MLP neurons of a small language model. Each row is named by its layer, matrix (up: input weights) and neuron, and shows model dimensions 0-159. Each number is 500 + 50 x the weight over its row's rms, rounded and kept within 0 to 999. Numbers have three digits each.
After each neuron's rows, "fires in" lists the words (lower case) most often at its 100 highest values on Wikipedia text that the model never trained on.

L3.up209:594441399474409514514470465508428470569527572545487521493444529527557531476521527511401505389571461566389574431531520529475512473472543529609629506420450526460412425534506443568517499506499528559519521532509497566432456508540433476535457447558493540487422526595495495508533491535464537498447526451529444565514478487561488460419512536547578495607402550544568542518454485447466474516601454468468468475509568491530465398514528496453522444478515546446539403401467560458461514475513552
fires in: "the", "their"

L6.up348:504517445497426354464472465399541490437498532547362500601529473460549517473539458469506408486508525582490440583512638448458505447544505466544470496503547528524476450555443573609472405571479534567508549477530508531541478488414485508516568488487458588482518472462495440461416458463514491582432448510484458461518497520530508451531502489512546527525464437493550497595484481544435529548478495453427501401482568520521498499422529604567500568552567412493461535507641532497454525548475518
fires in: "more", "most", "believe", "either", "many"

L3.up403:472506539449503522508509512461501544512481429506594486476408464451567452602492485527497532576532522509595392557532472479534484450579537484531548543503482519560558580467532473541454435579447510454574491521503579473452549497480479509453536478420467462540447544435447481523462507524454553538441416561517498478570461525508582464533465505447489547443462419520402502475492464552562513477468462439658403466434469465389524582514460482521532586563384478468508582479592550528386505482565527
fires in: "of", "believe", "turkey"

L9.up254:460455467456541477463500455523566551499469557434434483549469498491511502575511447364499597416474540452492477489456503534548511560554504469535451471485519530481476468469518502510521483459354464530496523553530540501458438594422413525509537444563449470591609503453456478573503523504428512526469400562515554441468444572499445489586494540512487504544529501590471562468489393537542471446536409392512647547499555504486528464500569431490539518543480444516524405546465491470472499452583614
fires in: "when", "where", "which", "that"

L5.up7:436463480493517488444502449405418545578441496523464457499499493456559448532488479534461382487570493578408520429509608502521447399578476428501602583482542505638518395456509547555474504521563402489449561547461507501563522565504414442545493521531446465471470546505507488513552500430479545572534468451517522504598432427516531483596501512566478517547524550499466498475496498519569438537535534489499413502476561415580387541478583488535404488523527499457452522508466457436527515563478451
fires in: "s", "two", "with", "its", "were", "three"

L6.up416:530583407469556605514484521531539465464564510429516593510474591508502525512464500580519524515529581624479529459377509503537513476503469473499499398547536556510539497530404492428477549509531506455564452528422482505454400508486510563566572501475531440466452484536493487480515428508509545448577521524654538396473578464510576569389497383520485410435522463541448500488492506441548528484562511448576501480501542449546522470471571449478604499510513481438482472414579470505489496511447450
fires in: "well", "year", "mother", "school", "week", "father"

L9.up12:426449480477484520531508494454443465467466542552533559478479540533436480479522460551544392522383414465447466605583568544508474499596505492499463406579536448463472520541546541539413463548533553504473496486536504538438568452420531502497484524419481422548610498473536383444584528550466497549503542517568543477449445542480495493525430409492488542463570532531550401582538538536542508495535470430484539521509453475565452488445515550432468462572452435513533445434594563548431546453525611
fires in: "january", "april", "march", "november", "early", "october"

L6.up336:521476512480509445513466509433534575519564477557546446502532432452467469499527554612487514492557505391514541513490522470539411459483415495490570589491484523518521517443586497467446496456599494450548481500526498555479504530547556463540466393505415519562500519473467507465448452493548499446549489546451547524499508514492471472437533414489448457538529641426463575569480366487400503477462459433479482604471519505518458535482515503671409632430563490540538481512549604455469484464511523
fires in: "an", "us", "croatia", "british"

L6.up102:475600553467427426551503508462636554562449447440480517472495501590550487481539454498450442464478609622439456481531634523428458452584411434517490445550490483506479499479465540598523544529599475440432495528483500519614542511499558454431454446450460445478548494489473501534420515563525445503519367553419442477433420522485580476447522553463552462556464519475476486535542534600512490502508488490468551592440557491450490570534588534500474538507511487506513444473532526530440498482486508
fires in: "their", "its", "these", "his", "s", "other"

L4.up181:567538527529444457414561521461522533421517590455465611407613524491417489493474499494476428549547581512608458509527477472437459471440560538523531517521435483467494610552469498542518420477513473543396489495486516475498454475525504530551424474458463503483518478534431472471538528488508501515556444469566438474557464415503466582547499448438564511499476450527455428483478585499623427490384614581491594444550514562453435582498481559466453520469519419483443540487551528495493541441547577
fires in: "most", "different", "major", "more", "majority", "best"

L5.up503:506492485463541488514446473452556567494501467560502482546461470511579611517557444510507493531504459426509499588506482482518470562519423523615465437422504453492409500527473450513530473448488531414408484523491533425491566508474505468536525497536509579517511495457464582470487438405500417575371450561442481621517555429554457611540576458475387443479450547633556466480534524476461484541552499517617542466463410561641512476447501443483485488538448496485455463479507547513513465477510491
fires in: "of", "attended", "attend", "into", "during", "to"

L9.up477:553460360425459460424513562455494528450542602496407569498509494481569466535506495403519481483552541525441544509538511494550503444613500463501489528610522602542464406451457368464493425552448421525499467482460548464533521482566497515516485504448549525484495480609497446456546464544556536483505554497529596487482445549496574506507516518502523541502469441489431422557529487535514550560515422521544526407506501576570554424494488502555401451494381541409556427474537532555461475493565525
fires in: "and", "which", "that", "who"

L8.up262:518567507455444533565476568480518409528536520378484465518475528528476490501481440516497492483446520554540438544531461533467430393515492443559564561489467469572383495526452464593635535483459399437590480566451528522446562467578440479537515583512483560552495490461550443525429550455511475468552416521473532460556575562479477444580458449526462571535428473475396441463552550400485488507449474487589512539543444468510537500507496511559494548544492467553442575577561597441487517433483495
fires in: "of", "brought", "burning", "believe"

L6.up414:533527384479411450652485522478476540484583461418501532538495458526556397509505515489461376449504493580478549572619577530475506478508546458445545499492570640534527462463475549505481523535558514597493508485460579429510488456542462638495444463496509536497495561543498468496517520500522508498454472442520446481458451526478512499527529431404549545582515385554512524489496399508471542530488506495414415467499441392437422489496556527507528595507513550473543425512557540471514515456493545
fires in: "a", "an"

L8.up279:514501511460560503515521419458547449507542480447534436546456454485526555567494371546490567545524518493528540543439469521505555529579561431518615427521503471584488449441612553541484527458530451495561484523540497618502497469498483428558421570562517448568477537448546469517544537477450506539588473430547535436567498509448548427488491444431429506589499503425540549491454485472422582571573549491522455401487600380482488436458533565450471518501484495408415484495528506423481538436494486
fires in: "it", "there", "that", "which"

L4.up436:408456615511532482574526428523534504490426541525436496508457535476459454531569355482511448576509476440470556469430516487554524518508571474448406595421594450489484535439533444577429499526519443455511432522492565471516498495448465550480517483384483570532577462522468480568498459527500488411515554540545452465475461493509534561470578448451591481430538474505445427520394499541576503536436483501467536442499551511518452642539508468499479604483536509482550568506583554518434531496467581
fires in: "was", "became", "scotland"

L9.up374:530498587496501475525488434486448550494503559516517464529586486528606500514584511462445432495555473588440488495518523516518572471522521490465527398542473450524472486469570516583495554544512436486494542594531470484502484510632482526496447532524533544509580475431442457530608418496352460497520487510443437407549521498568484445518452526462465442473395523474512568492513542490444468590430499509494520602495510474478563364572583582424502513544417526424495463504463473504619440517540446
fires in: "that", "which", "picture"

L3.up299:525472470490553461515443415483459503385545570491489396514552542454548450585473539511496477451606517559494543465464465620404492529496494418512444402483535427477549468458493595488556463471492541391583442491551469509538509542513567483525414494452491552505521530463507433452529533480531441555497490452543481479371571444463458453448528447570479544577438539484578579468540487597509453570582605461507563501536534478577530515517493522529514506452487492464582398525465409542519478494517555
fires in: "to", "would", "can"

L3.up165:501480522481535561534450514392549409500497521599415494610481487462397472518469512525468526504511494430506447500449513439465555456498460501524586470494478491427587500442405595505625534448546526485467507563628445491431550453464493457599458474487422457541473545505487539467491512561379593489539489422470552568444457465544535536447499469523518470467574472596540469456490476464478501482454613578587501496486537459486524488446488383572453490464543531473546436459512567546545434503472469
fires in: "during", "by", "than", "vice"

L11.up504:568456470485419443541497418543502446468490546468516477497432493501554608516465534509548538481540389525489526475504546455485446580529527487466472479617526541592482545431545418580559495506538415466413469500410482493536481513505574485555543518516386484522519494519543554467438458545557485462544458480391557474470424462553453459500586399470458501515463593571454512474524545481503455465516509564635478525465424575556532414485588434479502553572433532523539516436426467490531540490519608
fires in: "in", "information", "1"

L6.up69:409457428476429491524486526526473476470457492466654510555504442409519510552555442540462562566513467521489440521440544527521586507538515509515466608502490548553533443466489518552526546509457528487512478518545504470596507594462402455455498630507562457514502460434371547412404450471410522485529406564611459527503416485510446533524469401505515475500447510621492535580488489537431514455411536560499493508478507569521485510403490534531448495432585489508524514538527531488521424489452492
fires in: "he", "him", "himself", "round", "liverpool"

L4.up142:611472533594480464486416499435560504490532587487446535517516464563502466473468503471487583526459505419459460522456540507549563483527496475532498498487466458533544439445498478484603491504597514506454429478446489426471547584489494455569461472477521521409539405472518494543517556553519494467429524539592489454409465543469530537594590483431430416497633511582649541516473467421506559463406513492595503550446567493482512416463495458513541546524482394435540418519474518489457479428531492
fires in: "in"

L3.up42:457537581529518427481467513473406471519501568490511366440465613524496639428498563557406523520520459568446510496448499495526468511450487486447463492465450532507534529555507514528606508443544497466451515481402447450468490482575445582530512520496497568526477619476429494511525515536497446558512569505575421468571421616449545396575497514454580465504499489549605533571495442547479454527422484455437595500485457527585466484495439435496495412492499536489430492543462508500502426523482542
fires in: "s", "always"

L11.up92:450506429384541435502573553546451516512491449527402448485444479514436455567542566402442423605534464497510540671414378574538490498501634445490480501519527555467502440476524522564432472469541532505409488542510548542460517473508471546476480498546517536537546527542435575522571514509538480493415554524577465507460435504583496459512458477519487552484505564531395521469452412633507583497557490464468516437460507483549491571424537543498521547504547482503523512535502505541411513456494498
fires in: "and", "she", "or", "then"

L5.up347:482463503445414486591538566420398534503566501576443519478435467453483419480453500592516577513610458529473504472510579534557519547561520463549539544570497516507378442479591521438521483551492527512448443563528492459500485490524580546476521497488464570446472480529475539543456470530560455482500490483608457624551447541506459411396436439502551433460527513512545600558444563578431540541485376504420471535474501461459477469440440517567503399471516517475579529506519488418499507519519478
fires in: "an", "anesthesia", "earned"

L5.up122:497457498520522508447459585458507545582511561577550517485544525372540499455417501559471458483531588490508530469441551551565566506479459455568532490457457549653560466405428567535513496519525504559506526538488507550523480465552525436553473488463480496424495390488593509419485550465440600453461515474529425498528459500498522446456569516559474477477515446551542392511415471545477456530439567485432440466541592542490503569481607487504408499476541479412456452571480501473564571453414554
fires in: "chief", "with", "as", "withdrew", "provide", "from"

L3.up486:496541571437567448482439465474549601466464535530471556457521513487469475427378550503519422440563546450510514478421533539534564464476502467517489448545458433486544488540378515551504494482482530616606527537499511503350501473460458484539576628468478543438504568524525564482517514555529552380510504509474552428563405550500606517503551528505433395443454455445506535499514459431491454590530502453570445446546463563521518432531496500505511475512611438480478505523524543524495541420493500
fires in: "of", "and", "amount", "causing"

L4.up225:465576445457562583520491528527517447503514519445622554589527511402505438528529343552450429489502490544471557580435531485447533523459425497531535567488525511466472557468500521492491474498549497545538427506570468468503550526541470488459453518490584461509492500519537555523402499595525440486459509450503419445362490431489414418448510459546400532517538531491456503476441489497415547575544491445555496478627449505477529449406561446519547519524519450492554474501555601455545571430447537
fires in: "him", "himself", "as", "it", "semi"

L6.up511:503498493561500511511524480585453482526562443497497510509442485459462522553525533497609520481452460520552517462565572540569589501543494507488451507479423618529442485488533481404509530503509517599491436553456541461447633501470536589570484437510551445515490423485426395490534482461527490496519516470515501551589537508404441503424547507477509521424547391668453501440503504489479498524511527511555471539495569528484552577378520487469504379543523437526538500410560513448427427459525422
fires in: "a"

L4.up39:488419572445465579461573432395484550439577510449503487479477481446414545484498488426516543524465555477490552489653524514551452571503570459573554548470471572565357472484407578518530470455503389510474582483543433524454409469467495550508541479457575469514520525453533431561467527513524456518518509486505613489485567542446437533477492526504590502514519473510418486464445444446530505433495497458581570491492559551552478568438502497492367507501542438480501524499485399581479471539492501
fires in: "had", "have", "victory"

L8.up451:498449520456604556492512413427436517500567338582476509549488417504458442572481375568483589590451463546495511513468520471524478516519521475550509486472496485515566466508560485484549490500497530493490529461536453573489468447527476524477496538457431529517518569476508495456377431487463541488641532535492542462478522440435488540513517449485477543555431561443592499519530588480565620450482510428548514520453523487445527468393596507445469457587442556484611501487517517576493416454527469
fires in: "march", "april", "february", "may", "year"

L8.up265:503491463556460438420461471552510478539567430535442581478523472446486499544467506513457410509562483539384458475518493473563500550541563522530435497480555558558459396549496581544580409546466493611507497538489448508561529461503471555468425472471477525592474448587506573509495464432490426391572482417481522525575380559451464464571466475478573424515497472485554549522559470484533493472505493462513479428530576525582543465452460408524486537615424609466453497536540579479522446523486478
fires in: "at", "by", "to", "while", "with", "on"

L11.up298:539537476497548470424388563480486422452477568391496469537501524457481491495503463466456517567532547476400518531602444519572515483517479536563510463557576509530432518428513473455516467558491509540481429585544524466567466429587540397408570512525571511488579541516548558502590474455487403505532450417530442424472546528517415536369583425483590517422485414470475526491423412530524544441505395521517569540526453524457535487554508474479571505551532565514496485518500467521475457473514551
fires in: "which", "who", "and", "he"

L10.up148:545579408421470517503522484445549546491456490570577491451547605435530432507427388508503434481454458470458389419468561495513469452512539440450550562480491572500582502433548452501514472420459467560535457556553570533468526489512490561442527559485452616421500526575522499475527531545467560470532430469443538515475470532497509464521591538426518557541456484494492486536426487478438540445397570418435490494452543503491495519530518568556435514541597504518500461499535441436463583477641579
fires in: "and", "that", "to"

L3.up58:582396534408447475453463538449448550540510527455476481557551469508403583510497530473472490501453507542449480497543410459496441513544553522430542570428512508526571481500442625436486476542409527437491528470545528488451529454529505361535518436478564427521497551438370480454487525560545491546433529512481438554512467522435518426507485533428508523518532516507464531506502427514528517499406553494510481491555601506550492449549499666533520526523539533531429491474590537552376577450566484
fires in: "and", "city", "maryland", "or"

L6.up180:449493595500529515483435526526507416455562539487524417497489569355480528538523441505423462553493488524523463544442476535446498532512452533479592563435423499565522422620581489570486465436433529516472467515517509595438543562513510465422418484493507481495477499427492462507450512544506418537462490447564496578477476410485479485408453476534529440553508502548594527614539498508483498494467597492508567402541515477533570487480473566468397517414509578468512445575508629547537572518516467
fires in: "to", "placed"

L5.up460:505495500470487582489498526547558556556631471551509467535583556462538499591462470492487479562520468483422500453495436550496483538506552466474481464517482539579495498504411453566585577481447516422432455503625402506426513548508406437505469529525458481537540452407635447441464477447470437455575475464510453452509463491563599474491517530486498482490405586533410516470539497522544465563515514511505453577447502484480468434464548416467474521639530429526501508442511359486450460509486529
fires in: "on", "february", "june", "march", "august", "may"

L4.up303:493472491530454562501501505517479583543547435514589410508533437444475532565509460522511487482564601523514449485522550504552484568502497459579517471453601487477385503517504404500434406503572483441464455446481599479489487510486525475465559384650438497530503579497458455453565490491512369508407485429602427557488564502454509549582496482441536483518574543470426430498480482536545494514407470466486544404496506562509565515507488548495435576497478439478567511513463484589432522511564532
fires in: "chinese", "polish", "german", "greek", "sweden"

L5.up245:567542548559466383500481506528550449463425537449509639460517509494531593564465504493476387601494479459541525508571451459450478442589478475410483528515420510514497573493462555434480504623484551613574539589541569518510473533516424436470506488528438553508502537443501529415534521483590488448462531447569532457465524499541537528428542430457562532486510420539485547459490430482574523463364516564453448540484520509448440483489548438432496481423482545519442465469540580518459461460487516
fires in: "the"

L8.up192:330519467505537518505453471395554524482476516444467482499433431532526546462548464424506575520471553506448436503438497500466497638623514482449543472546503436469539561498506528541396482545483460534516535527444508491449530474481417523583485516474443506555489578467511405476479458508460496479544517572477502542417416587489504528562434478465439501482537615514585580534443443528530580501517547438473601521558563486566560568475486531542471595509477461504512496368542463530553563471478457
fires in: "war", "period", "years", "region", "century", "time"

L8.up29:453505461522500471455596476557623448504450482536487508495545529510500488503499490589461397459640512502427450547531477471595430608528423481538506491561469478472509439569542458461528409448527533515559458579482523444535536514448498497690461495509546512520500470481466462577499527450427510418526442525453500424551578411436538528483536446464535566507481492457481479558452421413509531480515577497559491507527488491592572551406511578464532551506529448503433514517515552405483450427495477
fires in: "with", "by", "using", "without"

L9.up178:438540481524560560552470385422558526447462530394568429580525600528484476459498528547539502530539553475467541437493499465484490537512517577412505480501559407543429436577539434496440458577495470482506546610524446604506526537495469490525532404501548593498569588486547499531531483484494445502453555471536406462440469462500436437557442433541479471566480520476569541498419502459432586534472488471528504497499440466464478483552546447532415624538471560521483502427472517527497377434542545
fires in: "it", "as", "role", "which", "region"

L10.up383:533499558493441495538344632501468593462532506571504498477490493578518453496448439411523559499522523488551468486492388519365498544509448523477606498457462550520494451565473525526590465505530416501513488540471540549447599476553483507579508492572452581449453411533441507550384476524522432529430495476553620525435498437488511577437454467524430473485461479475505512521459527519540459505573525498588452565548458514524598460449454457488536445529546539554513446478519510533408560463522510
fires in: "to"

L3.up459:477433535500485423542484552477426557469475594458557481539417549407385493532550559434456390579538495479504455411571421534449454569457534474446491558375473474525507509543434414595561525532520490443473476545562502520460599610490522498557512484517538606514498450426448412494520484460544497508453498456563571497507503526493525453501490422472456509548456489485431574528578554417524444604565519523525480529501540531531478470443462533448435494554554514517459523439521518490459616515445477
fires in: "only", "or", "to", "one", "own", "used"

L6.up249:518463537501568458454490491457584560530467565452524476496505474509448428491565572443518529469563553571553583444471558460502520489496587480461485477488479508521517444444437481536440461527415474441400460568536549447442507562508530524597514491443520564587547523517537476485569472469465524498481531377494462452506433584595521512544532462452483499485554509483384496535480509513523515538493455499563468457486526406459569406377554426567441554547584509491624425415505495434432513421400512
fires in: "and", "but", "which", "one", "or"

L9.up101:503446520535566474522507567528529517435499544480489536483521574540452563532537492478522540510518599510545520465558549468448533521537438362413513523449541510518533419507505518564522514587531505544460469516487525521536469554452512548481447426462444615577507449462529485455464487507432543504479467555459466573555549392423452492547616438556556442559464486491512518487484467584461477511420445479483541442396460515533585597473481541488400456600411517542509403574394485410505481483399500
fires in: "was"

L11.up165:471554513474482491490457551577546540565527497491508446525490450462456465494592479441530484514526545612530501510419446530563503517604480466529488484465530583472478510504551451423424490551598542514464551587468407423466554470421556478571460510508535503492434602543465512486476554480492487467400545502603437449499548533430440468527460403451493592550450535562500456429454471508519496486567488531436523552440528605519544509633531493471351613544526467528468509596475517521445508511460496
fires in: "she", "he", "who", "her", "also"

L4.up215:559482502473533497445526467446523454501480499446565545523458495558568461444497512464392486402467516454474475461528500525556475415499455401478446430531506563561500525541472520593542506525474520502433406564506488526488580548513450529584474552553402632587598492576494483513533490515575566519439472494515536590477453598544492489522419418463549460572439454426545550502534569517427531517477500479587526507401477531548413399466535543410501469560490486512515390445558528463433504481508457
fires in: "the", "that", "which", "each", "whose", "those"

L8.up395:544475503458413435574417468482478508512570531520560489503500570485476481441475488482431510518458531468532521456554410468553522512508499518397606490468504519448517485513497457458462555517504418559437465426424493530548474538474484474525452441473372487652597566441465453526471557583574461500470591474507545433491545493517464542587619504466450551514535563538419517535478490535560508442566528482483578518514537498477549466414459470441416521509583495355511518473494620550541451450508479
fires in: "in", "on", "opening", "open", "indoor", "also"

L8.up292:595544426501529568519441502485546466480465418519535457508487482441505512424462511441514421539470533594443468455493481554627536509501478471470640607478460479461476489484569530527490579528493479429600397505428523459506526450644508487439558476549509488450564552498518487500570456574468491520437547476508503549523489574439525578475562431520413518519585465603417432516480500477593439461566452479478465432610487502504455471542542434523442496512540534518477457544514426425518538564473505
fires in: "of", "and", "american", "vs", "an", "her"

L4.up259:582535543458594502402538495480351435507522529497567469499503475520423540412491601479547482544507516548438622559474420538483520545574546520433574449491453498479540439511542458494441481521445527431580418561505527551519499428605579474451445511499479480504527535475468432539519484602523526511480496503586517520501448572573469465526480496468482443478435511571416572554476533516471422484439499390536528453485499487528510431534550371512489533469517472483575464492616502517526476598441477
fires in: "and", "which"

L4.up192:571500449528530505481521481505472571563482540511498554515507505470591432471537445470442485526492587510549577504455644559556468523521409442498572598449464554486488571494461484518534509470480489514417471477510472541451446530457401454494577477476516522556452588512427409524508552597520459479512471436530445440390492584519451474385535468456567422510508430590471489557424476553514512463517501448447599423524576444489426508505427451589495542566529598476487514543522496482521502557467401
fires in: "her", "his", "s"

L11.up304:420461484506492416426578437502450534493480533452490578501381539520506549497483597544485471503533495443496529523592496548496622511522491472550533483487656549454482427487426425500481494575432404603549513561475560468503561489594476586557446548473474523596448548486444474402526535459556519469490469519526463514479496462558487489490492420433566524493437500512449447471526423489536437582533453530555472483450507468535430489521498473486477547527686523490533449427496545439539527511531454
fires in: "a", "and"

L3.up194:454571465546485473617445523549488570492530519490519485570545464444560507587560527491522471526543489465450487513435533560502523544549447476505455631551400558540398486445450510468471455424427507468424517568553437401571396574485508518527483441475429531491545529525372523507486547512510455466562464386510487459436483501484467563539522363499394435547538558524521512493466473470452440534474540485526480426477596539565490540446500544547486557418555569581485543507470510491483477538504584
fires in: "he"

L5.up270:518443401441526465498573636426373541492555591567544495490551541477452436489464438444527481525540536511419426558549465495434516425542513452519467488463418476544528552499512540494438532516423547491473432489515490536538480493471453520510587482579561591548494457496478490477487513515471470540488479477474480583503512577514481348486393350499486403551445480487492492519539532547498420589474440434523579559502539570522476434437470450444458540522494496537521524497557597470463508553421517
fires in: "that", "to"

L4.up175:458567458502538469567487551516467469491437465518552640536485480466547542515575454502551534513515391592488498564463514512502552531534494556570519489444500458471364503515499426426490477527476409515584520552585444453437436540520475563450553519481620549560496464507536490447525521487519428486501513518620520477494562517427477346462463442437490480438500535484548478532545517516548420507545461434502415469578524529566455420542523453521374530551506448541471429487572549448521434469513555
fires in: "he", "she", "bomberman"

L6.up61:470556511527570591488482545440486531477481483468534460503505556584442510437485499471429419525531449533424477560508562468575526566420560548450545569493520429527527472616512455561547430450538503435472454467487456495553499388581418508492508493452573529560501481552471498485522512473538466488460499473548536481490532522523476510499504519479541487501442458361538511599495425561464466510602648439476483452517457507623625462481546407447473503432561457530508413490535560517428488441488405
fires in: "was", "is", "t", "be", "were", "never"

L4.up141:549485500623532495485585468491402532463505480515550513562516569422499526539488554500486510461375602576534510476510441507569497483515394466550477426496428486529425508534501632624584521512422494552459393504504465541487527342580464509537545480542609529490526508431544523513513512557569509463539532409506448532510496470473390463518494479427426427516505519543454490575532515481496527504427495446406477466490491522502530540440525467425544497425503578416478540454501517513458437506478518
fires in: "as", "league", "with", "due"

L12.up319:470420488482556557528445535575555540432461508518508476519399491490470453577506502523512448414590389579559432546495609487547501515523438524532470457457509479541510573492400539551545471517570525546508502559514531459568566541510466441504430431495507505507463521484438503535514444421488502538538480472452518467500552492592535457500468482528488495501544456541424450419544454422552470533496479542569551599433572552435551401433493531421351548399472473469553472472619544473479445555442538
fires in: "a"

L8.up361:599472515511413501536439481516535510519502488520480553540477490493509412546437472451407491492457469515481466527478541512444476503493511516528529444517468529511537520470487443499566492463618438561399460560504607563467475571562481494390446447468512469513527417552503492526541474493490418472600462389516604500447438547465507397501547459451615421503529550542425488426474477525583541553494508618612489516501506431482525449577521520505546486561525577475606439435434510492551547411549542
fires in: "in", "information"

L5.up132:492607428469569453566522441504539519549449443500344587483559439567522446542555544458521543443543532565490470533420609539469525483598485438433513517435430475557492489480403514559457494523532550524473479464504472452422482456398474342480398453442424447490554445509461513514539442546564503513533513499483510495575511528585452514524544463456583537485575610506476502454564498547525429490499462499476430549530505486403528501522508440552507505538516469531509488489522544427576554512480579
fires in: "born", "family", "on", "whose", "died"

L5.up181:422492571508544489447503455506602556440580490443572567445486461468576462457522555530537498527495516559509482462489509513549444563505502536495427426373502519485506508571435499515515456514383463564577518531481427507484509536547544488516572432422505532519475450504651416484439504556553570446534493534478534453525457517473495503531437371415469435463470612551511509522469430390503526477570524440494488609425508500424415484572549483520492457514447473497486451514588384516488517508475521
fires in: "season", "year", "day", "week", "war"

L6.up119:589387469560485494424529589496529511410578438534532481539511558450495478490435328525504471508465521414520519515530401485507443506458484476510512424440466491488515458486484493549440471428497502562527459566492619492480574486369467516487532555566541518429537462505481553485521481464632534519502421454424472458561520546534500511458437492546548532486554560533618473492445473536465430512513610425522445520589539488572491407528455552512544515548519495556602467452543501523525541519448518
fires in: "to", "of", "president", "chairman", "coach"

L4.up43:489621537555495567440485406516548494524485464485520548564496496436559459446465509477446496471557517481464544568518437389507562526540483556478589482541552470578566464465448523529580402625502481610505431427513436483499480469496516541486516510541529581476458419522467525454535470443498500480526416395532460422517461542498558503487574425499511512515570463456557529546550476434566397506467531454558426473497531483476563511455553477512408458550577424364470464509520554557505414506578535
fires in: "in", "by", "during", "after", "although"

L6.up333:478483483525559599491416454542536548484542528504487438536572453530444490514554480561484506449502597581467498486494554423576492474586474461496527532613428462498458449505502467414532547528499531408476501495504543517611430384545525500460502517547430500525474520547457492470559427539471534493591440549579543491489499539469410514460436435538591438504429487537494469441428541511513538557513575461558439453431497449562603479448498408467480587513539496480418350581481540440461506494523451
fires in: "he", "they", "also", "were", "she"

L9.up503:560455492495487595522458558515482590485547463633494525492452527495532387451483512469535513532526461441458483474541497462458507526570529545496583414545433524579461560485477571583531403538444494530489411436436469492478490557554478489578428359481515530480419398584483453493479442549478486519422522545531544601539517513587492550469466434516446424574547513586552526489577415515535471459491561465509495482437495568530437418465529508577535438458475484502533532540474584450571491454538542
fires in: "to", "at", "by", "under"

L6.up322:503498524517516587601426501468402486532497556417441411480560506437482557463520577424421427533520506613436475483510515471470447426517627549453533532448432510577473498440437489543623399522562606464484538519492528484512468466453391487420540568517506502481515438425454567528511462481474459516581476526489523516487460522476426561612431562524546475529456542488545502483467471530515448495489570473496537497425491483562569477507552531344497545515455566442530494511579510509510528507495447
fires in: "was", "had", "get", "be", "are"

L4.up419:483434547423487515483556458458457495521438428530501542464552492443536513552391488500523537487464440543440392469569531475525460437557471542489582447539386470487488543473464521527487566569568496474476498574430455588542468484471425607573439512562593431518500537467409525497493520643626493453452459546601535506458464492531529532474511390435497540525491555405412475571526471551504461460391511486443507504513575498585559468517445544569466509520512489536529460494494545490491524580529480
fires in: "to", "japan", "ohio", "income", "brazilian", "virginia"